python train.py --num_hidden_layers=8 --hidden_size=768 --num_attention_heads=12 --num_key_value_heads=3 --head_dim=64 --intermediate_size=2048 --vocab_size=16384 --hidden_act="swiglu" --norm="layernorm" --norm_place="pre" --norm_eps=1e-05 --positions="rope" --rope_theta=10000.0 --rope_fraction=1.0 --qk_norm=false --attn_scale=0.125 --bias="none" --tie_word_embeddings=false --parallel_block=true --init="uniform" --init_std_qkv=0.0249 --init_std_o=0.0 --init_std_up=0.0249 --init_std_down=0.0 --optimizer="muon_variant" --learning_rate=0.0013 --beta1=0.9 --weight_decay=0.18 --lr_head=0.00672 --max_grad_norm=2.0 --warmup_steps=200 --schedule="wsd" --decay_fraction=0.922 --decay_shape="linear" --final_lr_fraction=0.05 --batch_tokens=262144 --max_seq_len=1024 --doc_mask=false --train_tokens=1449000000 --max_steps=5528 --dataset="wikipedia_en"
MLP neurons of a small language model. Each row is named by its layer, matrix (gate and up: input weights) and neuron, and shows model dimensions 288-415. Each number is 128 + 24 x the weight over its row's rms, rounded and kept within 0 to 255. Numbers have three digits each. A neuron's up and down rows have the sign that makes its largest values positive.
A block is one neuron, or neurons of one layer that tend to fire together. Before each block is what it responds to, as a language model described it from the Wikipedia text at the highest values.

Final token of a verb or verb-plus-preposition phrase that takes an object next, often causal, e.g. induce, results in, due to, suffered from.
L3.gate657:133103106099131133173120172120087118138121101154102140135144145145145088080102120193091134104119134158155095096109145140107167147140131127105112098152143135122068146167108109132153097129104115149107182147126128130095129133157092128142115179161152134130110132145155135097106123158125083146117118109114161117104165124149112147124125142096122120116164142113158115137094130155145152134174
L3.up657:131091118112091106198129153172086162149131142128122137108082163127137112111135106165087109144104114163137114126132138128120145098076072152093102122137137153124066154147114150121091160127138125187077148159146136162110098141171100116133110143149107158135135181137133141122094131176148082161147085129108136136142149143107103128098127147076109091111140124173130113184096160134159150128168

Tokens that introduce reported statements or views, chiefly speech or cognition verbs and the following "that" or comma, as in "said", "noted that", "According to X,".
L3.gate733:123069081129150136145138131145135147146155091171156115115146121152149162130151097136131105156093136102106109064123128088125133136097167093109106114107131096087178114099146172071127171121127165156165175141144109129141143109153133145132125175120136128132114099166163148115137122111083143118174156169113108108111142116142148147121082136143129152144118093102164119089086135159162119118165
L3.up733:140118164089129081130107112157138125161120172101113114106138123106119091117106108140079115119069133094122120128130129145106118124094098153112150093127094131109143150108133126117150137122116099141086146108111130159080140140154120147126109098146103122161095067115148133102118100148102108142147187151100160081099134114123146141131090135134151106129094110098139117090131132125101147161137

Verbs that attribute a statement or judgment to a named person or source, usually before a that-clause or quote, e.g. said, concluded, argues, announced.
L5.gate136:140084144133168125173130112121088133136146195116132128139147120079146126084190151132154119153134100136168100098116126114178137126099094108132103131142135152118125105139112124150109098140132105163144132119106105127106147153096106187119119164126131085170171132113138138086096108122116139105155106091098120116104129129182124109125137119128168146126127101168182076133137133096139144117145
L5.up136:149131143114154140138098089132115099128183140139126128138168071169120164107153126096135156131138123141113113165087121123120154160172117121162121144162153139116115123155140106175138117148116109101137126174118125128110111138139130163124134163155126121157163110079158147084142136087139137130092128145125129142117134180101145114104143112106147080150123172148135135127170132131117127139158
L5.gate544:158144112088098152139164136122145152129162156100148128102161099129127142127149108135140119085094101137130113085161086122143179107138159103154153126141112097142150134094142142105157127142096139099137123132148126114100105147167099158098124115131101091124123176058129116103135099153098111132096108125110098156076105120083130157148117102151126171120106131129162080132085121102144112093124
L5.up544:209103102079084133161164126094160138158144104120130121136123131134117159126138166147123141137131071130144150104134100166134117098136155109135169117157094117149157139129092113108147163144108138131118134150125158127132109124123123146107146132124119140137122164103115147165118069137142120139114095081112135101066136131123133158134104123103194127108147146118100123140116124136093072077102
L5.gate708:105147107086163157123096105135113110139133120143140115096142133147132106111156116158084163110107098101146127150123114135134165141103146156111144106188149172133112154122105139116142130151110177145152100117146127127119139133178128138140115093132116122145067066135124121132165204104168144164127155108156152144098154169110143154104123132096127140127139129141144141107092133154149084131118
L5.up708:141126161149105151160126115084128128138103121130146103159151137089113138113165120145109120127160144099092125078135109169057107114133125145153155181115173087064136120144143143109145091158077078152143122143144110121089112088082112163105149127105091134119129143100127182112119103117168150100131092078165132145116133146083137141113089135131124146107125129166139133101135118163105148145176
L5.gate872:162085129092091150120106138137151145150124138160117105059147117104111171127148166162118092137146189087100083123096130107136091121180120093171192104117087082141109135133130166124159152119146172126088124126130150133112131098139138112126156074070092141131103105111096132112117114119105134165161135121118148153104136106101117133164119128119155098147131116155124156114165114159117198110106
L5.up872:122129129100130154120155139160168147147111138160149113131116100131158115181106157138068080127148183146165165134125164124107106137121093118119141099089152110097113112140151110168123129119141143157086102180076142169116145128097121162174127142134134121142122106094089143080129129110172129113165128153105081123147149132138116127077140125105128146139125145143115161113119132127136145097112
L5.gate1143:115131118101112098123096121141121126130152125143106092131098097152127127071154086118132098126078116170125101108100092136122125127125076123125093136141103125128104104127100151135107140112171173105109117147107126120144150123145173138161101128143134150127110128144150140142169159161147119122124155125135158071130136133085110113178097173138117095163136113134109131148081126167110141130160
L5.up1143:086075152126114079136105109141114141128154139131157151139127121148124112103130100131118106111096108123171085097126116122122135128123158145154102132107123110116113133107095134148097126123165120095134139083112101112159107159108141161122111101139127110138102080150129141115140104106116122101096106109132147124153137116123089183097095146119103089132135128127169117166110118164145158146107
L5.gate1252:109104114130100135124145123137124132080090111145120072098117126133128143075160140139086084123104113140116067125117111120165088122174134156165110143154132123113131147136145090119101126154124106142138133117091163090114137053150095160118141085126121122143167137114131128140108094090126136143150133094128151120124152121156075102132135086143160141072110120116170085158067123182149157136100
L5.up1252:128114122101099152115148163146127156117148147139135112118118145140182131086110128155062113123126116166100109095111106125147126107128138164107111172148127065123130130124109170106119122116136149147091143119101134176106141126167129131150124103098136132128136132143161167120129096110158121164161171102153112108165130145076048092134121116153102171151146109142119075140065136156094124083126
L5.gate1330:110136120111116133172145117140137105108120116155151130080130176093126158146157137183131116111084104135091126119131122138101146098127119117140167117111167119124138147133113092135129139105107164142147103131116125134103147086096152094140114130122140093166123101147096135164128075123124163131133138116152113129125125124123135103134114113104181120105147092129145117141112114156133118111123
L5.up1330:150143167112169097110111135164148114134129149133123142116126117137163172119138144117139136104152141202127105128098130120133111105130101119078142131139108134177128120172143130101132117083156157152132113140121091070159164085139137147143175109152098126121105124074183127179143096109080117146124149153155126142176139163133135101152129076121122130111159143149165130137125119123145145131156
L5.gate1363:075125105096150157138133130157157110152145124092168108131127107123130132125159132162115140130094132130129134097145112143131116117140136142132090156122125092160141143127150142107122126124187128122149127128119108122109127128152125121139117103112101086092129124144104139112160171091119138147127139101092139092124140103123084145126149161108195130097152133147123150166133083159113145133125
L5.up1363:075146165165087088120103124150131122115113123113147099140136111163134137125133138117129143144085098127124121139137169119118127146141095140132144128148160120151104093096156163122145127156147101133129142097095150131130135119155156108090125132110153112137092051125142143102132100127140130138149124197109146140148103147139091164128101164141138123108129085147118143145139110093146100128140

Tokens just before or inside a biomedical or scientific term, mostly in medical and biology text: "the" before antimuscarinic, "extrac" in extracellular, "with" before tuberculosis.
L5.gate16:111099136131124180176139147130115094089158151138111143168094162199115123113103120091140130160117130132099110090113103110138151148119137115144155142128143151135198171136159112131113143148152138117109092117102118136098152099098131086105093136161099099097131148130149088134131114128146155145175157128160145100136149125110108128100121131149166128146169134082117139152170066128173153159122
L5.up16:103144111135164158147156155124105115135151129132124125097118148154109109120146149110111123163126127194103148084103118087121138122132148109109175134193139133144162190133132153128127111121132140145109091112074140151117149108120107143125147110151116136084121126134137146092119133125154125115210109104120117154137154105132124160088120100148136097136172104090100136101085073092143167114134
L5.gate361:121126166131109157178072124133110148135142153145111132155125114169114087109116129099139137095137152134153106151108144135130138138160116091129151129140135153138097109128136151137141143104164137145111113089122107088111125138158127128154095187174091142131121194142133102147111084199140113158128102124128120101099125129123095106113105132090112164128156117127166115148103104136133131132174
L5.up361:103161159092080153155102128140105106151139157133145129134126101173118145106142129114094106084126130142153127131143120147174135172135127111091142142151182137127146126120113142120123116137122131102155083106107132148112115138145118160142115106177125148118106133139091143178085130161108123144121155144101119108102160138101101136072133132104113124106122117161159117149127118118169094102169
L5.gate395:137093135168083175129147118129157148160110126184111130123141122143137120127150120153093149174121139095124103138113136122125134124129128090140120111136134125073151120103123141114125160172156113113100133137152158123102142123154148096132101121154141128123108130177157094141121157116130171109124130116122169118118079129099111153069128129088134115146176161136131143126109109145124103178134
L5.up395:168132122156129158131151136110163071133104103137127123130127114133141129150162126162152157099127115085131141136120083114164162115111140075150136136123152152133119110150114106130138166147132135163095091145167108113094155166149139093135104134149116166143159127165125102108110131135143113167136131117143155136218109101107116104109118160113145125145134086139137122122108118100176156138103
L5.gate943:082133145160121071151139138117105085082153140152164144125143142180106133112124088144128132123153139133152129110110107109141147097101120146132073106133158128084128154133119089118122124153152126126109113164106151112107143100163103146118138104134118168107146165129118125123170071160145131123164163118153147114095096119124130133077139169139119163100147101091107140169156129130102176171131
L5.up943:119167113143106160105156173147142149113157109065116122130110140154126099150112120144142123164120144131140116096123090118136087100145116115136110146109150099140150176103096122099119157146165128143111115142172095133134097178129116154103114092139113152111107193126165120121139118136077142141152116093097159126161156141162131119129124128116148105126116162108077143126141132112112154108148
L5.gate1017:184132118116132135150155120144151076109117132130080112112101128171105111134136136115092123161139112137142091102136118161124142149156149119122163149114124154116111157112120179137091144156145115122155111085136153111125115141152152100153079107158141103125123155129137122115162120121154124189168102139134133128105157102113141125122157148132174125137142074087125151155136110113163132130151
L5.up1017:125121122137139139131100135098113070109094139117123146131086108193111113142078134156147109142122083147136182138127159102141140150118152111150125127105156126115138159147097117115114140128125134131134110110092119108143135162139135127160138137140167147133124116121135099145105100132136108165161166093094135113123143149138115136135156150144128133118123089085132113130121108109125141104117
L5.gate1496:117117134122116150132092159091147116134118143129122174154109127162191115141158104149113125162112161143120157137121097114115124133112132153132125152154101111140138136135099134156134105103117171123115163071122108113163143108142126124175151146168168134093154164115107087143147164135097116135146127151106134116143124129118139136159068130116144136103169108148087126142131164099139145098171
L5.up1496:127127129163118160143105167090132131103145159123122133127108114148097117161115123165106096162141169119136091153123104128094118112106143142144064120134127132167121157114146124101107108140149109133132132139120131113152118145134125120152144135144094139139163144159129091111117182128122097153120170109121164093128111124130121099132147149097110166103108092105088075093085136067129134147127
L5.gate1582:134108103104070084125175139080136091134128119139130109173110142135128130147105141136132110134156143118147085152103071119122148141141167144115110144116134102125142170115134118131125093088079131111103109132106144104121106131173118157120148124175115145106108107133100132110150138167110124161146165137110169173109144115094140129112136145115077159119129113156170104108107099123158139163113
L5.up1582:120136103110071112168143138100104108128146150132155134144123112143100177148139124117117102145115165108129142139115121091153169149113175122108131115146121150107179129124083121109106123141172145144111100111132095112107111154177131159103135134182108156129128080141106135097110136138122115141204180141113128114120117192153129113132141110101119125132147116082152177106098120159102165103114
L5.gate1707:117179128154112154180114072151126087120114088096165142056107118159132147114148107133161092092121124128169081129075143091168131128114126089128126093127122123135120176138128136114179173108150115121097127155077123129118108138107160098136144150157110101109103130159118076165139124157167082120147110132088140159136108191096094125114108144070115125130153132126149107145149087144113118138129
L5.up1707:137144128131164144127155140152105090100101126135143167147137092136125154113122117129140147082172172138182110133135151093156145128113167114117139139108113089103082118123131108169153143111121124095094091116119163170147146142114153151145095097160085151101122147127152094179129122141130105131093145138133131150135132114149110180095132117127164062144165121125170154111104129122158124092121

First three digits of a year that closes a date span, after to, until, between-and or en dash, e.g. 1974 and 197|6.
L5.gate198:127192122123093064161157175147127143142100128141141141142142098153149099110118157103120159154103137126123108111169169132104111123090153125169121081114120155148134176122151140107078125137129146135152115165114120108103112097123127135142144099134147184099117160135111123169174116109105144151115148114123132141153143105151106146163129144127117138126121144137101090122136114153103103090137
L5.up198:099143121129086114133152122128089113110149124104087162116102089127150114151103096147136138153132164106159163110162114117069107133128139113087164116113126131124101133127121141159116119128100099162139134146138134146105102135137128088145129176098126127150114154184125065110102132156136162079164135084128119141139130122153134118125126177088120166133143171087138142156150145145134144128119
L5.gate251:160117098154148131088158090113164122116148153103149144145124135103124123139118179144153144163112119104091177150119110118139079134086098131115132127139171160143132185110125125094094145135073150101140123128139152152109114109173122124142137155147116118109171073163114105135148111143135167201120134130137132098074135092139153178124098136145090134151122173120117109139149125111147123194128
L5.up251:143183140065139140117151141101158123107131125139134143121117112153130163114134125142150117145111102147146151129144146142101120110109144136146163107170111186141146152082156158116083116116121113104163126101148123125154111099140124099185043139109123144103070141106125118127146072131149117118151131162148088087105147105120125135130150125079088160154127100086149118126112121111170044126131
L5.gate276:140126122096115140115119147154081108134153133129135102125087106106111142124164113167146124125139134121138085138113099127174134158149143101127044073118119153138153180131133124091112135107114176091163128131145121107139135105158085103113119119122159088090117166131111097185138102129130113120159131085100090105144125110115131112149124116154133130119080168160129131132146081166118114092144
L5.up276:125173104130124136110149137113113099156163098106161086124117139163164179083089157121193123131156134154113123106106122121120127122164116129130157137145166127147112101112104140119164153109133191111162111153147152124108120120154124160153123124175135148096073122146136065103096099133152115116108123134123117129186132098152132114121149139140113100145162152133127142124108173154150110135096
L5.gate284:140153065142114109146141127115110144127148094108126105116147131145141139135102124099185140143137154131076133124109130165147139108148135147119106107153104107146082151123127140128137119112094096169115085134126081135143131083087127123129129192102115153136100135137152131113096150143124113170117117104134104103064112091118116106142163090140137094149161130132109111142110129111080078109135
L5.up284:120095128110142113130169142128160138087099146110166152127103118175132131127093122127136108112101146120173145141174099094137112102114121165141163129142127125145124125138165152118104131133111074101101113115139146137110102140084125105110099127117110097123163087086122108136098125154100141114124082135117110106149108120128138128153154064093101135114148120116127114151157114146102113168133
L5.gate572:138142146086089193121147137152130172131101131121117088140092177124110140149136127126117097094133099112121169127110154108132115119155106131114088126168120101088143111151088158139155159146101163141143113185149112118126152114142170139112140123137139146113120111178149127141101121099104124097120108153166161142174127143137161123132135130153159127107103136088096121077132133136115121121165
L5.up572:126110152094071127095134118167114121147141157101151156114133152098072106142160144166083129057141117165100132148095109087132097144109148062124137094126142146087175168126120109122128113165149101097157110132135104112111107131126104108123103124147133152156098095165099120145126190127130108145090134125148081172140077113124078131119154083089147119106123140132108163157097152134103104145125
L5.gate810:107104132109133120136126116108124150141124121135138129132150083107113133176139118129129133125107130147146133091120145126176111129108114112130083135160115096125163166109116104174145142087111139090117175115080162129172116110106110172144092134116188124121150184118112146100074128153148117145128121109134110167145170114134174105150116107166147148105089130142128127144120138153146157132119
L5.up810:078097126060122112131134118168186129135136175108146156144090173156106144145085139117148155087111079102102119102157113149133123157164151095135148098107141098148136129133132121147143124144122137146131179131145145115131119139169109106147170149143162132142107101136106107089113143141097116125122128153108124123128103127136122137160179139108154146168118121112137141157150140142122126120134
L5.gate1527:106141134117093120175121106109144147117100093072130091151108135127161178095126126132168155148198167114129129164100123135106117169126110150104089108112114130125129150113076154139077151108116145155168142109109172095101153122100150138093144074088138141161106152089104158123115146112146161152120111152174119147115158122136099101140143119096113120141143170156119128111110155154135068112119
L5.up1527:115067137137088142107161135141123145190078157105146109167125185163115136094131098091167103122124100120089129095131104117092108138146119144129127129148146088131156086115137131117115136147138150123118152097116104193148118116130148096133161168139169120138108090149149178107069146103162118091112135081171142169124104110126140144105125123171107086106144132135143152164124143113119111133096
L5.gate1547:173137164116172158131182141116157170108136126139155117112120128163112147096150129166142129104115111132131117075132145124115105131157148090136156143130111147125113095118089120144129149109114128131156130108112086091161129090115097106112120160109104111195147074137119162120114137115136107125166078132148110103122135141163133123141137148160108162105166114115160122186140096098081112137118
L5.up1547:081122141109130148114097147117154156103117107127174154115126138106074103149162114107152121137113117125125173125150133148144168129101142069097166110087102088158149119131125149135107101124119093132115128110143164131136131136171119131138103126123135140095097114146129145126126093134106104116171120103131167177168157140104161103131148167119151092154093137081111105085180102146154093109161